Weights of a small transformer language model: 11.6M parameters.
MLP neurons of a small language model. Each row is named by its layer, matrix (gate and up: input weights) and neuron, and shows model dimensions 192-255. Each number is 128 + 24 x the weight over its row's rms, rounded and kept within 0 to 255. A neuron's up and down rows have the sign that makes its largest values positive.
After each neuron's rows, "fires on" lists the tokens most often at its 100 highest values on Wikipedia text that the model never trained on.

L4.gate80 [ 85 123 148  91 111 148 112 147 120 153 136 108 146 108 110 142 154 111 117 106 105 141 123 155 134 138 156  99 118  70 148 151  89 133 139  85 153 123 147 108 119  93 138 143 140 113  90  98 132 122 122 101 128 175 131  91 124 130 140 118 121 200 147 131]
L4.up80 [108 132 108 146  78 118 153  87 171 125  99 114 161 156 135 110 124 150 119 172 129 124 163 110 190 139 139 131 134 167  89  89  59  91  98  70  99 136 146 131 140 142 117 141 145 147  77 152 134 116 115 151 101 170 131 106  94 116 129 123 120 136 155  80]
fires on: "ed", "h", "ir"

L9.gate323 [ 99  98  77 131 118 127 121 128  95 149 121 125  66 154 124 127 157  60 138 129  99 158 126 130 142  99 126 133 129  90 136 145 148 123 122 140 131 115 113 120 104 125 185 139 150 107  76 168 136 154 128 135 166 106  87 133 121 101 121  78 140  97 128 159]
L9.up323 [122 135 129 142 113  90 132 140 159 163 187 147 142 140 153 143 137 127 112 143 140 152 114 145 143 128  70 104 124 138 119  95 153 119 123 129 139 129 111 144 145 172 120  88 151 123 116 129 106 159  89 142 117 159 149 149 144 170 118  81 118 164  98  94]
fires on: " of", " qu", "j", "ci", " Qu", "ist"

L8.gate503 [119 139 145 149  79 138 144 129 118 146 172 129  79 103 123  98 133 137 104 160 118  86 106 119 170 110 140  87 157 192 105  68 116 168 112 157 151 177 136 114 125 126 137 136 126 119 100 128 146 113 145  97 147 136 117 149 146  93 173 119 148  99 167 140]
L8.up503 [126 173 103 154 143 126  85 148 124  99  82 135 145 152 158 103 112 109 124 135 117 128 121 134 138 160  71 154 109 143 144 150 146 134 131  86 109 141 113 135 129 147 106 136 136 163 101 107 149 132 106  66 125 171 134 134 108 113 142 163  98 132 118 132]
fires on: "t", "ol", "l", "at"

L9.gate154 [158 117  93 125 115 161 137  84 135  85 123 119 111 124 129 132 147 107 162 142 142 145 135 138 111 188 133 102 103  92 136 108 147  59 133 141 108 101 156 150 113 137 129 148 126 131 138 153 133 107 137 142  81 151 185 130 161 120 103  71 127 117 112 114]
L9.up154 [118 123 151 122 170 120  94  65 160 128 149 124 119 131 115  93 142 124  95 140  82 154 107 117 135  98 125 119 130 106  78 171 100 122  99  95 111  86 106 116  90 135 138 145 112 138 138 142 116 126 144 163 142 131 137 150 122 105 127 113  85  84 113  97]
fires on: "o", "equ", "emb", "er", " ("

L4.gate323 [124 133 155 112 122 154 127  72 152 165 125 106 141 110 146 114 111 133 135 156  82 167 126 184 174 130 121 154 102 158 182 130 135 148 143 118 145 139 131 140 125 149  95 171 137 159  98 119 175 133 165 124 105 149 114  97 107 148 128 163 161 144 140 122]
L4.up323 [124 109 149 138 124 138  82 108 114 136 135  90 141 111 143 106 179 136  99 174 130 130 139 119  93 140  66 112 124 138 123 131 123 110 140 116  93 152 123 115 137 134 102 120  96 119 150 107 132 121 138 104 164  86 113 126 119 106  83 150 128 121 124 156]
fires on: "vi", " No", " no", "ry", "o", "y"

L3.gate367 [123  88  61 114 104 118 130 159 133 137 105  98 125 120  96 131 148 106 119  97 130 157 105 140 127 118 107 132 155 143 119 142 116 116 114 155 117 155 133 152 100 103 129 122 103 123 138 103 126 146 119 106 146 137 109 130 101 130 126 110 185 132  94 100]
L3.up367 [119 131 118 124 104  91 130  88 126 106 131 145 117 138 103 135 154 121 177 100 137 101 175  99 117 138 110 150  83 161 137 113 151  87  72 106 104 133 121 157 121 127 111 114 150  92 139 117 132  91 113  89 179 128 103 112 119 150 135 103 106 159 189 138]
fires on: " large", " between", " along", " through", " among"

L4.gate108 [125 148 140 112 118 168 140 146 117 131 134  89 172 109 101 130 155 126 115 129 119 110  91  96 143 143 128 109 160 151 129 124 138 145 128 184  80 158 107 145 122  81  93 146 130  81 109 102 142 125 156 116 156 113 118 110 154  95 113 135 109 167 173 141]
L4.up108 [ 95 152 122 140 110  88 129 120 155 115 122 105 152 108 115 192 125  95 101 144 126 142 118 122 129 127 139 117 108 105 103 131  64  94 174 162  88 127 117 153 120 152 139 118 160 117 135 111  92 145 169  83 127 108 113 127 150 121 128 154  85 117 145 102]
fires on: " comp", " Comp", "la", "ong", "mi", "e"

L6.gate511 [184 117  92  81  68 117 152 130 150 128 178 130 113 168 116 139 169 135 110 128 127 146 142 117 170 117  94 152 149 147 110 108 169 118 144 117 161 147 187 146 125 152 146 109 117 124 142 104 100 174 100 117 154 129  94 174 145 168 130  84 153 119  95 102]
L6.up511 [138  99 103 110 145 139  84 111 158 128 119 122 141  96 141 153  96 133 167 126 120 141 153 106 167 100 152 115 114 117 141 145 122 113 119  82 175 129 116 114 114  95 161 160 129 118 156 158 133 110 149 116 148 133 132 141  93 138  92 115 138 138 139 149]
fires on: "ol", "y", "al", "r", "el", "z"

L12.gate390 [120 103 110  85 161 110 112 170 120 121 123 148 150 147 155 151 150 113 122 102 109 108 167 133 154 127 129 125  79 131 139 144 130 136 162 113 139  91 135 123 135 138 117 102 109 123  99 120  88 149 123 121  91 139 139 132 128 132 153 134 116 130 138 144]
L12.up390 [134 106 138 108 161 111 151 117 102 108 122 136 122 112 131 107 125  94 108 141 109 146 138 156  94 159 143  93 105 147 156  94 127 118 147  87 157 107 102 164 149 127 142 114 128 121  76 136 137 149  90 161 102 174 114 103  92 142 136 129  80 105 141 113]
fires on: " de", " O", " E", "A", " a"

L9.gate112 [148 132 144 154 126 121 114  98 129  83 123 133 113 163 139 108 128 119 107 102 119  98 135 142 166 156 165 137 138 122 155 155 132 117 104 142 154 105 156 141 128 156 115 126  98 123 140 154 112 124 114 143 109 124 142 147 112 141 137 141 139  83 115 102]
L9.up112 [154 127 161 142 131 112 157  90 151 129 117  90 137 130 112 159 138 120 127 111  88 153 110 137 136 113 157 130 138 127  93  94 108 133 124 173 104 118 154 143 145 128 141 175 134 105 112 132  98 118 115 140 149 129 155 127 143 147  91 124 115 107  99  90]
fires on: " (", "u", "a", "o", "chi"

L3.gate425 [128 117 112 122 145 162 151 108 136 166 129 139  91 195 136 102  96 166 136 146 131 113 120 151 135  68 112 105  51 195 149 127 106 105 137 121 171 165 128 134 149 169  98 110 117 133  90 141 113 121 143 116 149 160 127  80 154 132 152 120 131 124 148 131]
L3.up425 [151 103 159 104  94 197  64  91 151 135 140 105 132 135 118 123 130 122 134 137 129 129 116 179  92 115 135 108 110  89 149 124 128 149 130 108 108 139 151 164  96 137 125 118  60 125 145 153 123 130 150  97 134 131 110  94 113 117 118 154 108  90 140 131]
fires on: " st", " St", " no", "iv", " No"

L2.gate230 [142 159 170  93 165 109 145 121 135 115 106 108 133  82 144 142 153 139  91 105  95 159 102 127 128 112 162 129 122 134 147 128 128 123 151 147 143 143 147 125 129 101 137  85 168 182 155 144 105 118 122  88 156 126 125  95 135 131 160 102 108 138 127 145]
L2.up230 [119 151 143 167 111  95 106 132 133 159 163 112 167  63 123 138 171 140 118 141 151 163 124  95  92 111 163 134  82 154 149 139 128 173  69 127 154 154 143 140 104 121 123 119 142 156 157 138  95 160  91 183 111 150 151 113 138 140 142  78 109 109 136 122]
fires on: " p", " f"

L6.gate401 [134 152 104 134  94 115 125 129 125 175 126 126 152  97 173 123 126  79 115 174 106 177  87 100 112 105 129 169 149 134 112 168 142 162 104 125 196 121 120 147 101 139 143 119 124 107 123 127 138  96 115 100 138 128 100 135 132 115 120 170 118 100  96 147]
L6.up401 [127 131 126 127 144 139  92  91 136 170 134  84 119 152 151  97 103  93 135 138 145 171 116 112 161 104 151 117 101 100  78 173  78 129 114 153 181 126 118 158 142 105  99 150 121 116 161 177 105  87  93  78 120 110 107 141 135  73 104 165 144 153 102 129]
fires on: "o", "y", "la", "lo", "son", "ard"

L3.gate45 [136 116 140 103 108  99 155  93 129 108 124 157  92 189 151 128  95  95  39 102 121 163  76 131  85 152 147 149 119  64 125 110  79 128 128 128 105 141 102 135 116 101  99 173 106 115 116 121 135 151 130 142 106 116 160 151 157 130  93 141 127 151  67 134]
L3.up45 [ 92 114 126  96 142 142  94 122 127 143 108 136 107 114 136 137 110 102 118 120 116 130 124 122 130  93 131 121  83  88 119  90 112 126 122 108 144 122 135 124 140 101 105 169 105 151  83 114 134 154  96 170 146 155 144 113 174 116 137 216 127 157 123 154]
fires on: "-", " National", " /"

L9.gate153 [129 132 137 121 142 157 143 131 118 126 160 111 132  79 117  51 113 121 149 112  94 104 132  89 112 130 169 145 125 165 151 146  93 129 133 112 152 124 151 155 128 116 130 143 177 124 151 155 174 141  92 144 154 114 126 135  94 151 100 124 175 169 121 159]
L9.up153 [118 112  90 125 128 140 130 121 124 115  87 158 131 129 130 105 107  92 121 158 120 149 174  89 111 152 140 119  93 155 140 138 191 101 117  98 148 126 127 125  81  87 144 106 112 118 156 174 128 122  99 160 160 110 126 143 100 134 106 130 158 119 103 135]
fires on: "-", "."

L4.gate311 [135  97 153 104 116 145 162 149 154 130 127 115 125 151 151 120 135 137 133  95 120 150 107 113 123 119 108 116 147 111 100 117 131 136 127 117 166 146  95  93 139 118 125 104 168 128 111 140 126 125 172 133 106 144 137  94 124 152 101 113  92 128 154 143]
L4.up311 [103 123 118 109 103 156 144 135 126 134 106 116 118 131 144 130 121  89 121 115 147 128 152 121 115 143 168 149  72 128 104  81 129 162 143 127 161 121 144 101 170 133  85 142 145 130 160 126 129 141 142 175 152 146 117  85 165 145  98 109 124 159 129 124]
fires on: "re", "cul", "ar", "o", "ip", "ting"

L12.gate368 [177 138 164 143 103  97  83 147 120 140  98  97 156  82 172 127 124 136 120 115 132 131  99 142 128 104 103 108 124 148 106 106  97 137 152 108 176 111 150 170 116 123  93 137 161 114 163 195 117 107 113 126 163 122 133 161 129 120 122 110 116 139 103 137]
L12.up368 [140 137 119 101 166 132 110 141 145 132  79 122 148 151 134 111 100 157 115 132  94 134 143 163  95  96 111 131 124 118 116 132 131 123 134  86  87 136 156 137 104  89  98 110 109 111 100 135 126 125  80 112 109  94 116 111 151 124 119 104 136 131 173 134]
fires on: " co", " de", "oc", " ca", "est"

L3.gate143 [169 124 144 137 170 116 131 114 115 134 112  97  98 151 125 159 112  97 132 136 125 131  99 169 109 161 135  59 128 165 146 184 161  90 141 136 109 160 147 120 130 171  98 135 156 161 109 101 104 102 120 120 139 167  88 123 149 105 126  78 123 146 180 121]
L3.up143 [153 130 151 131 155 150 117 109 115 141 146 120 117 129  88 167 173 145 156 126 132 144 107 113 131 126 127 141 146 123 104 131 149 116 131 121 153 130 118 111 153 151 156  95 152 143 117 121 102  80 165 110 163 108  84 101 118 146  74 110  83 171 157 146]
fires on: " (", "[", "(", "\n", "-", "'"

L9.gate35 [ 85 107 101 122 117 143 135 117 142 139  59 122 173 134  95 105 176 125 143 146  65 120 159 107 128  99 119 148 100 129 122 148 125 166 186 172 177 110 150 110 115 110 132  94  83 102 163 115 128 115 131 103 137 161  78 102 121 114 142 128  98 146  92 113]
L9.up35 [131 139  88 101 181 130 144 117 132  93 117 123  89 114 124 139 154 128 134 140  94 164 105 144 143 152 135 148 129 112  88  79 140 118 125 165 169 112 118 173 125 118 163  87 110 125  92 126 137 148 120 111 128 108 164 108  96 105 123 124 183 135  88 111]
fires on: " Me", " Pe", " me", "ult"

L9.gate156 [142  92 144 119 167  98 150 133  88 134 141 147 129 121 148 163 140 149 138  73 163 108 139 149 134 137 147 103 147 127 110 148 163 171 112 130 151 103 137 106 140 148 166 122 114 108 116 134 147 152 117 127 106 160 118  94 162 111 121 119 114 154 186 160]
L9.up156 [119 136 129 158 142 121 107 132 127  43 101 113 125 122  87 157 180 145 141  91 101 122 143 137 146 172 112  63 117  98 102 132 149 104 115 100 179 161 124 141 125 101 147 139 108 100 119 144 134 154 116 103 160 164 133 133 124 130 108 119 127 128  88 139]
fires on: " to", "ly", "ur", "x", "ally", "mmer"

L11.gate403 [105 123 133 103 103 128  91 117 137 157 134 116 151 116 134 107 134 120 128 164 109  82  98 116 114 131 115 169 108 138 118 117 117 152 176 112 124 105 120 156 155 125 114 122 170 169 101 156 116 122 117 138 153 112  95 142 140  94  87 125 142 125 155 126]
L11.up403 [116 138  99 120 151  96 150  81  79 123 162 102 184 123 136 138 124 116 104 139 151 128 143 104 164 155 140 125  96 129 131 148 171 120 122 140 159 127 108 119 113 101 105 136  98 165 138 134 112 147 128 135 143 111 161 143  95 136 167 149  87 127 129 129]
fires on: "-", "an", "in", "al"

L3.gate41 [137 119 112  94 105 124 159 120  64 158 123  91 103 170 130 122 172 135 150 124 116 133 117 130 128 117 138 132 153 119 116 176 126 121 181 128 176 145 104 138 133 106 132 102 156 131 154 128 130  86 144  74 105 128 134 110 145 169 167 140 133 131 156 119]
L3.up41 [111 105 117 144 154 117 171 164 123 134 118 134 132 184 124  75 125 132 143 151 138 133 146 137 157 155 126 153 176 119 125 133  68 129 147 135 134  98 131 112 176 111 131 114 155 160 111 147 112  95 146 169 153 102 119 150 154 114 126 113 136 145 145 146]
fires on: " bo", "ro", "ko", " brother", " help", " Bo"

L4.gate65 [144 139 153 119 100 153 132  77 114 119 123 107 138 120 152 126 120 103 122  81 161 147  96 103 177 148 122 141 141 153 104 140 147 149 128 173 135 122 190 159 104 142 153 170 131 109 111 116 129 168 114 117 139 142  70 168 167 152 119  92 120  99 148 145]
L4.up65 [128  88  99 148 130 146 156 151 137 159 106 149 117 121 133 148 142 169 182 133 132  86 120 104  99  90 131 118 126 151 144 127 117 135 128 108  97 119 135  85 125 118 139 140  72 126 166 124 124 106 133  86 126 103 101 131 150 125 126 123 141 124 115 135]
fires on: "la", "el", "pr", "r", "est", "ist"

L12.gate378 [144 146 128 130 123 107 108 143 106 114 133 112 162 132  98  97 110 104 100 117 122 126 113 118 173 153 188 130 120 127 138 136 138 127 168 143  87 133 107 140 174 120 149 118 102  86 181 173  66 139 143  78 116 126 137 135 123 107 123  80 134 114 152 118]
L12.up378 [122 163 170 119 110 115  87 134 110  89 126 104 126 116 130  86 150 136 133 138 145 152 110 102 150 148 104  90 131 110  98 118 142 143 159 134 154 169 161 175 152 155 101 147 134  81 124 157 137 114 123 142 106 119 103 109 154 145 125 144 136 144  98 152]
fires on: " ", "-", " (", " |", " Re", " Ra"

L2.gate337 [151 117 125 126 117 123 184 134 104 100 117 172 128 127 132 124 138 123  88 114 112 106 137 113 132 130 142 120 122 125 150 141  67 152 153 188 108 184 159 139  94  65 143  98 189 118 108 133 154 116 125 125 148 177 121 134 144 111 112 116 165  99 134 107]
L2.up337 [152 127 119 126 102  71 163 146 122 102 142 206 115  95 115 134 167 126 121 103 134 114 123 141 138 132 156 101 102 160 160 156  96 172 197 146 154 167 183 115  94  87 124 133 142 131 127 115 137 108 111 133 154 150 100 121 135 133 140 133 119 108  87  90]
fires on: " Ca", " ca"

L2.gate527 [178 126 145 102 101 139  91  99 129 138 103 112 125 129 119 125 152 128 111  83  90 104 110 132 129 147 144 124 143 100  94 129 124  97 114 171 166 130 125 147 147 138 120 155 113 140 114 125 118 123 131 159 135 147 142 108  98 145 114 181 117 156  85 118]
L2.up527 [133 112 111  74 132 117  97 111 130 130 148  97 133 124 116 142 158 180 172 180 159 130 121 110 176 147 134 150 132 105  77  90 143 120 121 127 128  80 139 131 167 150 107 143 128 130 107 148 140 139 108 161 123 152 117 125 155 137 121 174 150 149 152 160]
fires on: "–", ".", " /", "-"

L12.gate558 [108 129  95 124 108  96 148 138 153 124 179 144 134 138 142 119  78 113 128  93 138 138 109 132 106 158 127 116 105 112 114  55 111 137 116 122 120 115 111 132 134  83 136 166  90 131 134 105 105  98 159  91 130 117 183 116 125 130 160 142  70 163 151 116]
L12.up558 [123 114 131 114 128 133 136 120 114 122 103 154 109 127  71 109  80 115 112 128 131 117 117  73 128 138 147 133 121 117 124 102 140 132 127 117 142 138 152 102 142 107 114 149  98 153  70 120  98 141 126 118 125 152 136 106 118 158 128 119 130 122 153 128]
fires on: "-", "d", "b", " "

L12.gate163 [ 92 121 135 179 126 152 132 130 128 123 135  76 118 110 158 134 126 116 118 111 136 105 132 130 148 113 152 165 106 113 114 104 132 121 128 145 126  91 116  89 133 151 131 170 123  97 110 117 125 107 102 137 177 130 109 116 135 128 140 160 146 108  98 156]
L12.up163 [128 111 115 140 100  83 102 119 152 135 160 149 108 132 115 143 147 107 123  92 157  75 128 121 134 140 132 123 117 158 150 144 149 132 143  98  94 170 150 109 137 109 116 175 140  88 107 162 128 162 139  93 142 115 110 150 118  99 146 120 152 101 135 150]
fires on: "hi", " at", "ig", "lo", " "

L12.gate505 [130 146 149 129 132 145 149 135 112 107 151 102 143 151 158 158 116 129 115 125 128 108 121  77 157 154 174  74 144 122 113 145 158 119 133 137 128 142 143  99 165 137 126 142 123 129  88  97 169 182 103 147 131 128 104 114 149 142  90 125 105 130 176 131]
L12.up505 [ 82 152 116 179  98 118 144 137 110 123 118 123 128 110 122 122 173 150 153 136 119 101 142 165 167 110  95 157 139 146 122 134 126 131 129 109  87 165 151 142 120  92 141 171 100 144 120 142 122 107  98 107  97 122 134 124 126 136  91  71 112 135 158 122]
fires on: " was", "ly", "ver", "ally", " were", " first"

L8.gate299 [109 133 134 125 110 120 131 181 130 161 141 116 129 104 147 191 145 114 143 115 126 168 129 128 134 108 103 182 117 155 141 104 145 129 134 128 128 144 156 146 120 141  95 124 145  82 133 124 128 141 151 127  98 123 129 163 140 135 129 133 128  91 139 166]
L8.up299 [142 196 124 117 100 125  97 150 129 169 149 144 177 103 134 138 101 157 142 113 132 141 118 112 147 137  96 146 112 181 122 120 106 128 128 112 151 111 152 108 132 133  81 156 136 147 151 133 127 129 160 129 147 176 102 148 161 163 148  94 108 144 137 126]
fires on: "t", "lin", "en"

L6.gate312 [107 161 117 128 112 156  65 105 126 128 128 160 120 130 136 138  97  89 160 123 140 130  74 150  65 140  85 160 144 101 132  87 132 131 137 104 143 106 179 133 138 122 133  98 164 118 138  99 160 143 124 121 126 148  98  98 172 157 113 121 106 131 117 113]
L6.up312 [112 140 124 155 111 120 169 159 149 132  87 162 122 117 110 135 137 132 135 134 137 131 147 108 125 151 137  83  81 148 156  88 166 129 171 157 125 115 116 116  92 144 135 130 106 120 165 103 125 164 132 103  98  98 170 137 128 104  91 131 162 133 118  92]
fires on: "ar", "ed", "in", "ig", "m", "re"

L3.gate477 [146 109  74 105 113 108 156 124 127 173 135 128 101 159  98 123 109 121 117 148 119 100 162 111 125 136 124 114 153 140 107 103 149 105 126 132 168 172 152 143  99 127 140  99 103 145 131  56 119  80 130  51 185 133 160  97 119 156 165 157 100 136 128 149]
L3.up477 [ 77 105 140 100 150 118 124 155 102 114  61 128 115 126 141  91 161 137 100 121 130  96 101 139 124 107 133  93 139 127 168 160  63 168 173 130 113  99 167 104 142  88 126 169 139 122 130 141 131 161 139 117 142 111 146 122 165 120 112 145 132 131 123 127]
fires on: " bo", " Bo", " All", " each", " different"

L4.gate409 [124 140 160  92 131 202 119 115 101 150 112 136 157 145 121 114 157 156 108  98 100 180 117 127 147 164 106 136 137 147 129 138 148  89 115  90 129 140 114  75 142  96 144 123 101 170 122 135 136 111 157 104 149 155 132 118 133  95 131 150 123 143 140 129]
L4.up409 [ 87 119 127 127  92 127 160  90 110 146 125 140 138 108 118 165 156 123 106 152 110 160 137 128  84 128 136 100 148  87 111  72 132 136 126 102 165 156 133  90 127 125 109 110 150 129 144 116 135 133 165 139 138 124 135 111 165 103 143 135 169 177 166 119]
fires on: "er", "tern", " Ber", "per"

L2.gate409 [122 142 108 111 111 156 178 102 119 113  75 133 101 108 122 141 111 147 163 153 127 149 134 107 152 154 156 124 103 133 142 127 163  84 146 120 127 124 141 106 128 135 118 141 106 104 157 149 162 145 134 129 158 174 150 125 166  83  87 127 155 140 155 113]
L2.up409 [145 146  76 129 124 141 138 108 103  98 160 180  72 109 131 139 112 112 141 126 154 148 112 137 127 124 122 105 133 155 123 167 130 147 144 129 115 133 143 143  97 116 141 139 108 133 127 127 101 142 103 104 165  94 154 156  96 124 119 141 135 132 131 137]
fires on: "Q", "#", "*", " Qu", " list", "→"

L3.gate123 [144 125 105  96 117 132 150 149  90 122 118 112 106 104 143 159 122 122 136 126 114 116 100 168 106 116 126 150 199 133  93 133  95 125 114 117 117 137 139 143 110 132 138 152 110 129 184 145 139 162 135  99 101 132 138 145 167 122 149 111 143 102 100 112]
L3.up123 [120 142 142 111  86 123 112 127 114 120 175 127 109 143 133 128 109 137 110 130 142 137  87  88 119 183 139 131 160 118 132 117 135 116 129 157  96 106 138  82 110 121 123 158 138 122 103  79 139 135  89 128 137 129 102  95 155 140 109 108 193  98  70 109]
fires on: ")", " 2", " 19", "–20", " 18", "=="

L9.gate265 [ 91 122 133  89 144 148 129 123  92  94 106 115 160 126 126 122 149 117 154 119 170 123 135 100 176 130 107 121  78 161 103  87 140 169 144 139 137 127 170 107 121 141 128 127 143 143 100  86 183 154 161  80 136 115 136 142 160 115 108 141  96 138 133 178]
L9.up265 [156  87 119 138 150 116 121 169  95 132 100 157 149 116 160 147 123 128 103 112 114 131 109 127 163 116 136 142 143 160 108 130 123 110 120 134 136 163 158 133 103 180  97 147 129 158 138  70 102 196 148 102 143 148  94 201 167 144 139 164  65 117 141 140]
fires on: "f", "ab", "it", "t", "me"

L8.gate90 [118 103 144 127 118 138 133 127 127 132 124 142 173 141  94 135 124 119 163  83 111 128 111 129 125 126 119 113 143  86 113 131  78 118 117 139 145 132 141  81 129  44 168  92 132 142 120 109 133 127 132 147 110 116 155 155  88 115 149 145 130 131 127 135]
L8.up90 [154 127  83 147  89  97 145 112 155 141 116 131 142 136 173 113 129 139 149 128 138 104 129 125 150 138 126 121 115 125 143  92 110  82 132 177  81 127 163 130  93 132 163 142 166 118 151 127 127  84 142 131 130 119  99 152  87 144 130 137 132 143 150 103]
fires on: "d", "led", "k", "ed", " 19", " 2008"

L4.gate415 [105 114 184  75 132 130 141 137 137 143 111 128 175 119 151 144 143 146  84 146  87  77 137 150 125 121 141 170 107 135 116 140 147 140 163 139  92 123  95  99 119 116 160 151 146 181 141 129 114 120 137 126  72 133 140 123 107 126 117 107 133 113 167 160]
L4.up415 [147  97 168 143 139  69 108 166 142 159 104 128 161 125 143 141 122 158 109 155 110 129 138 103 107  65 167 146 109 143 111 164 115 158  90 135 130 173 153  95  97 137 182 120 143 109 129 109 135 154 145 125 114 159 105 139  85 148 115 115 171  64 100 168]
fires on: " c", " p", " ca", " H", " Ca"

L2.gate80 [163 111 120 124 167 151 150 122 139 145  89 121 112 148  93 117 139 128 129 113  81 147 159 122 112 126 126 132 140 149 123 121 165  81 114 114 112 158 167 102 152  82  99 120 109  79 105 132  75 126 142  95 177 145 104 101  99 141 164  80  82 163 171 131]
L2.up80 [136 119 128 106 163 126 109 101  98 139 108 153 133 118 135 123 134 101  78 126  89 151 164 131  82 154 152 165 135 136 122  98 179  86 149 107 130 154 141  88 161 102 107 150 144  98 117 141  71 116 147 131 139 102 135 122  61 118 121 157 101 164 108 137]
fires on: " ", "-", "tra", "'", "en", "\""

L11.gate264 [126 136 161 161  99  95 120 124  90 130  88 146 139 168 109 168 145  77 106 116 127 105 157 150 119 147 148 178 140  97 134 132 117 127 151 127  86 126 159 132 177 149 112 154 118 128 154 139 101 143  88  96  70 164 121  95 126 155 176 109 131 176 165 110]
L11.up264 [135  88 115 123 107 146 143 113 101 112 101 110 143 117 179 108 154 118  89 155  98 156 116 114 113 127 131 123 118 138 113 118 125 140 185 146 161 144  69 123 128 168 154 131 128  82 111 128  88 128 136 124 118 119 122 131 132 112 121 120 109 126 122 124]
fires on: " de", " "

L3.gate488 [171 134 110 143 143 126  79 111 124 106 113 125 112  97 121 123 115 159 145  59 118 117 141 151  89 124 130  92 135 114 130 116 106 166 134 144 124 153 149 171 101 154 120  96 174  96 130 113 168 184 119 139 175 174 142 171 113 139 131 119 121 121 132 168]
L3.up488 [152 164 155 116 126  97 140 168 124 137  99 170  93 164 155  70 144 156 131 133 107 150 157 125  93 117 140 113 102 171 137 130 114 136 165 117 137 135  96 125 126 131 102 110 116 140  92 121 115 110 111 112 146 151 153 141 169 111 118 127 140 112 132 130]
fires on: " Ca", " O", " ca"

L6.gate64 [118 129 121 119  98 135 131 106 134 105 107  98 112 103 105  96 133 133 120  92 123 163  88 129  48  94 127 161 143  87  88  84 158 107 141 122 139 120 116 110 148 151 138 113 129 109 119 149 163 139 146 152 106 152 128  84 141 165 131 113  91 155  97  80]
L6.up64 [ 87 125  91 129 115 145 140 142 138  79 105 115  93 146 120 120 113 148  98 124 107 150 139 114 128 136 164 137 128 164 135 149 157 107 105 122 151 143  94  78 120 129 137 102 146  91 108 114 158 125 165 129 108 128 121 128 150 152  90 119 143 139 143 139]
fires on: "ar", "ed", "il", "ting", "tion"

L6.gate69 [120 107 171 103 131 138 133 155 169 174 111 115 162 130 136 105  88 144 135 163 140  94 120 130 129  80 103  98 123 121 150 108 161 129  73  98 112 111 106 133 110  81 136  79 164 126 176 126 120 117 107 105 138 169 130 115 108  84 122 109 130 119 205 181]
L6.up69 [105  91 135 107 111 131 129 155 149 145 118 131 124 124 131  98 113 151 107 141 140 152 134 118 110 122 123 123 150 109 136 151 151 104  98 134 107 106 127 169 134 120 133  88 135 143 120 142 138 139 112 140 146 116 116 132 104  84 145  77 170 114 218 116]
fires on: "N", "cc", "p", "ha", "ro", "s"

L4.gate64 [147 160 172  92 115 147  94 147 135 129 132 101 126 155 100 128 136 144 121 142 136 156 121  80 100 107 120 114 157 114 121  95 119 137 123 112 152 140 161 125 127 118 120  86  93 150 125 132 150 151 148 130 121 147  97 121 135 105 135 105 136 139 135  85]
L4.up64 [135 124 134  85 122 150 117 166  63 148 138 115 147 109  75 130 117 129 115 128 161 132 105 167 107 140 128 193 119 172  92 117 102 126 107 111 105 125 136 109 137 135 118  92 145 136 141 100 123 117 135 147 105 162 124 150 125 109 131  91 117 160 149 139]
fires on: " Jo", "di", " bi", "r", "ci", "qui"

L11.gate397 [132 141 141 116  94 105 117 136  98 125 123 108 140  97 139 108  75 162 161 144 113 135 118 139 130 106 106 135 153 132 124 114 127 184 156 143 143 153 133 111 137 141 129  82 114  92 106 113 124 116 105  95 158 119 156 124 142 150 151 119 134 145 153 169]
L11.up397 [153 166 123  90 120 136 108 145 138 138 113 142 143 164 161 152 130  91 132  96 116 162 135 108 133 115 131 142 110 122 112 121  96  91 126  80 106 138 131 137 122 148 134 110 125 101 148 142 106 127 151 110 154 113 109 126  94 123  97 140 100 115 100 119]
fires on: "at", "t", "g", "et", "na", "it"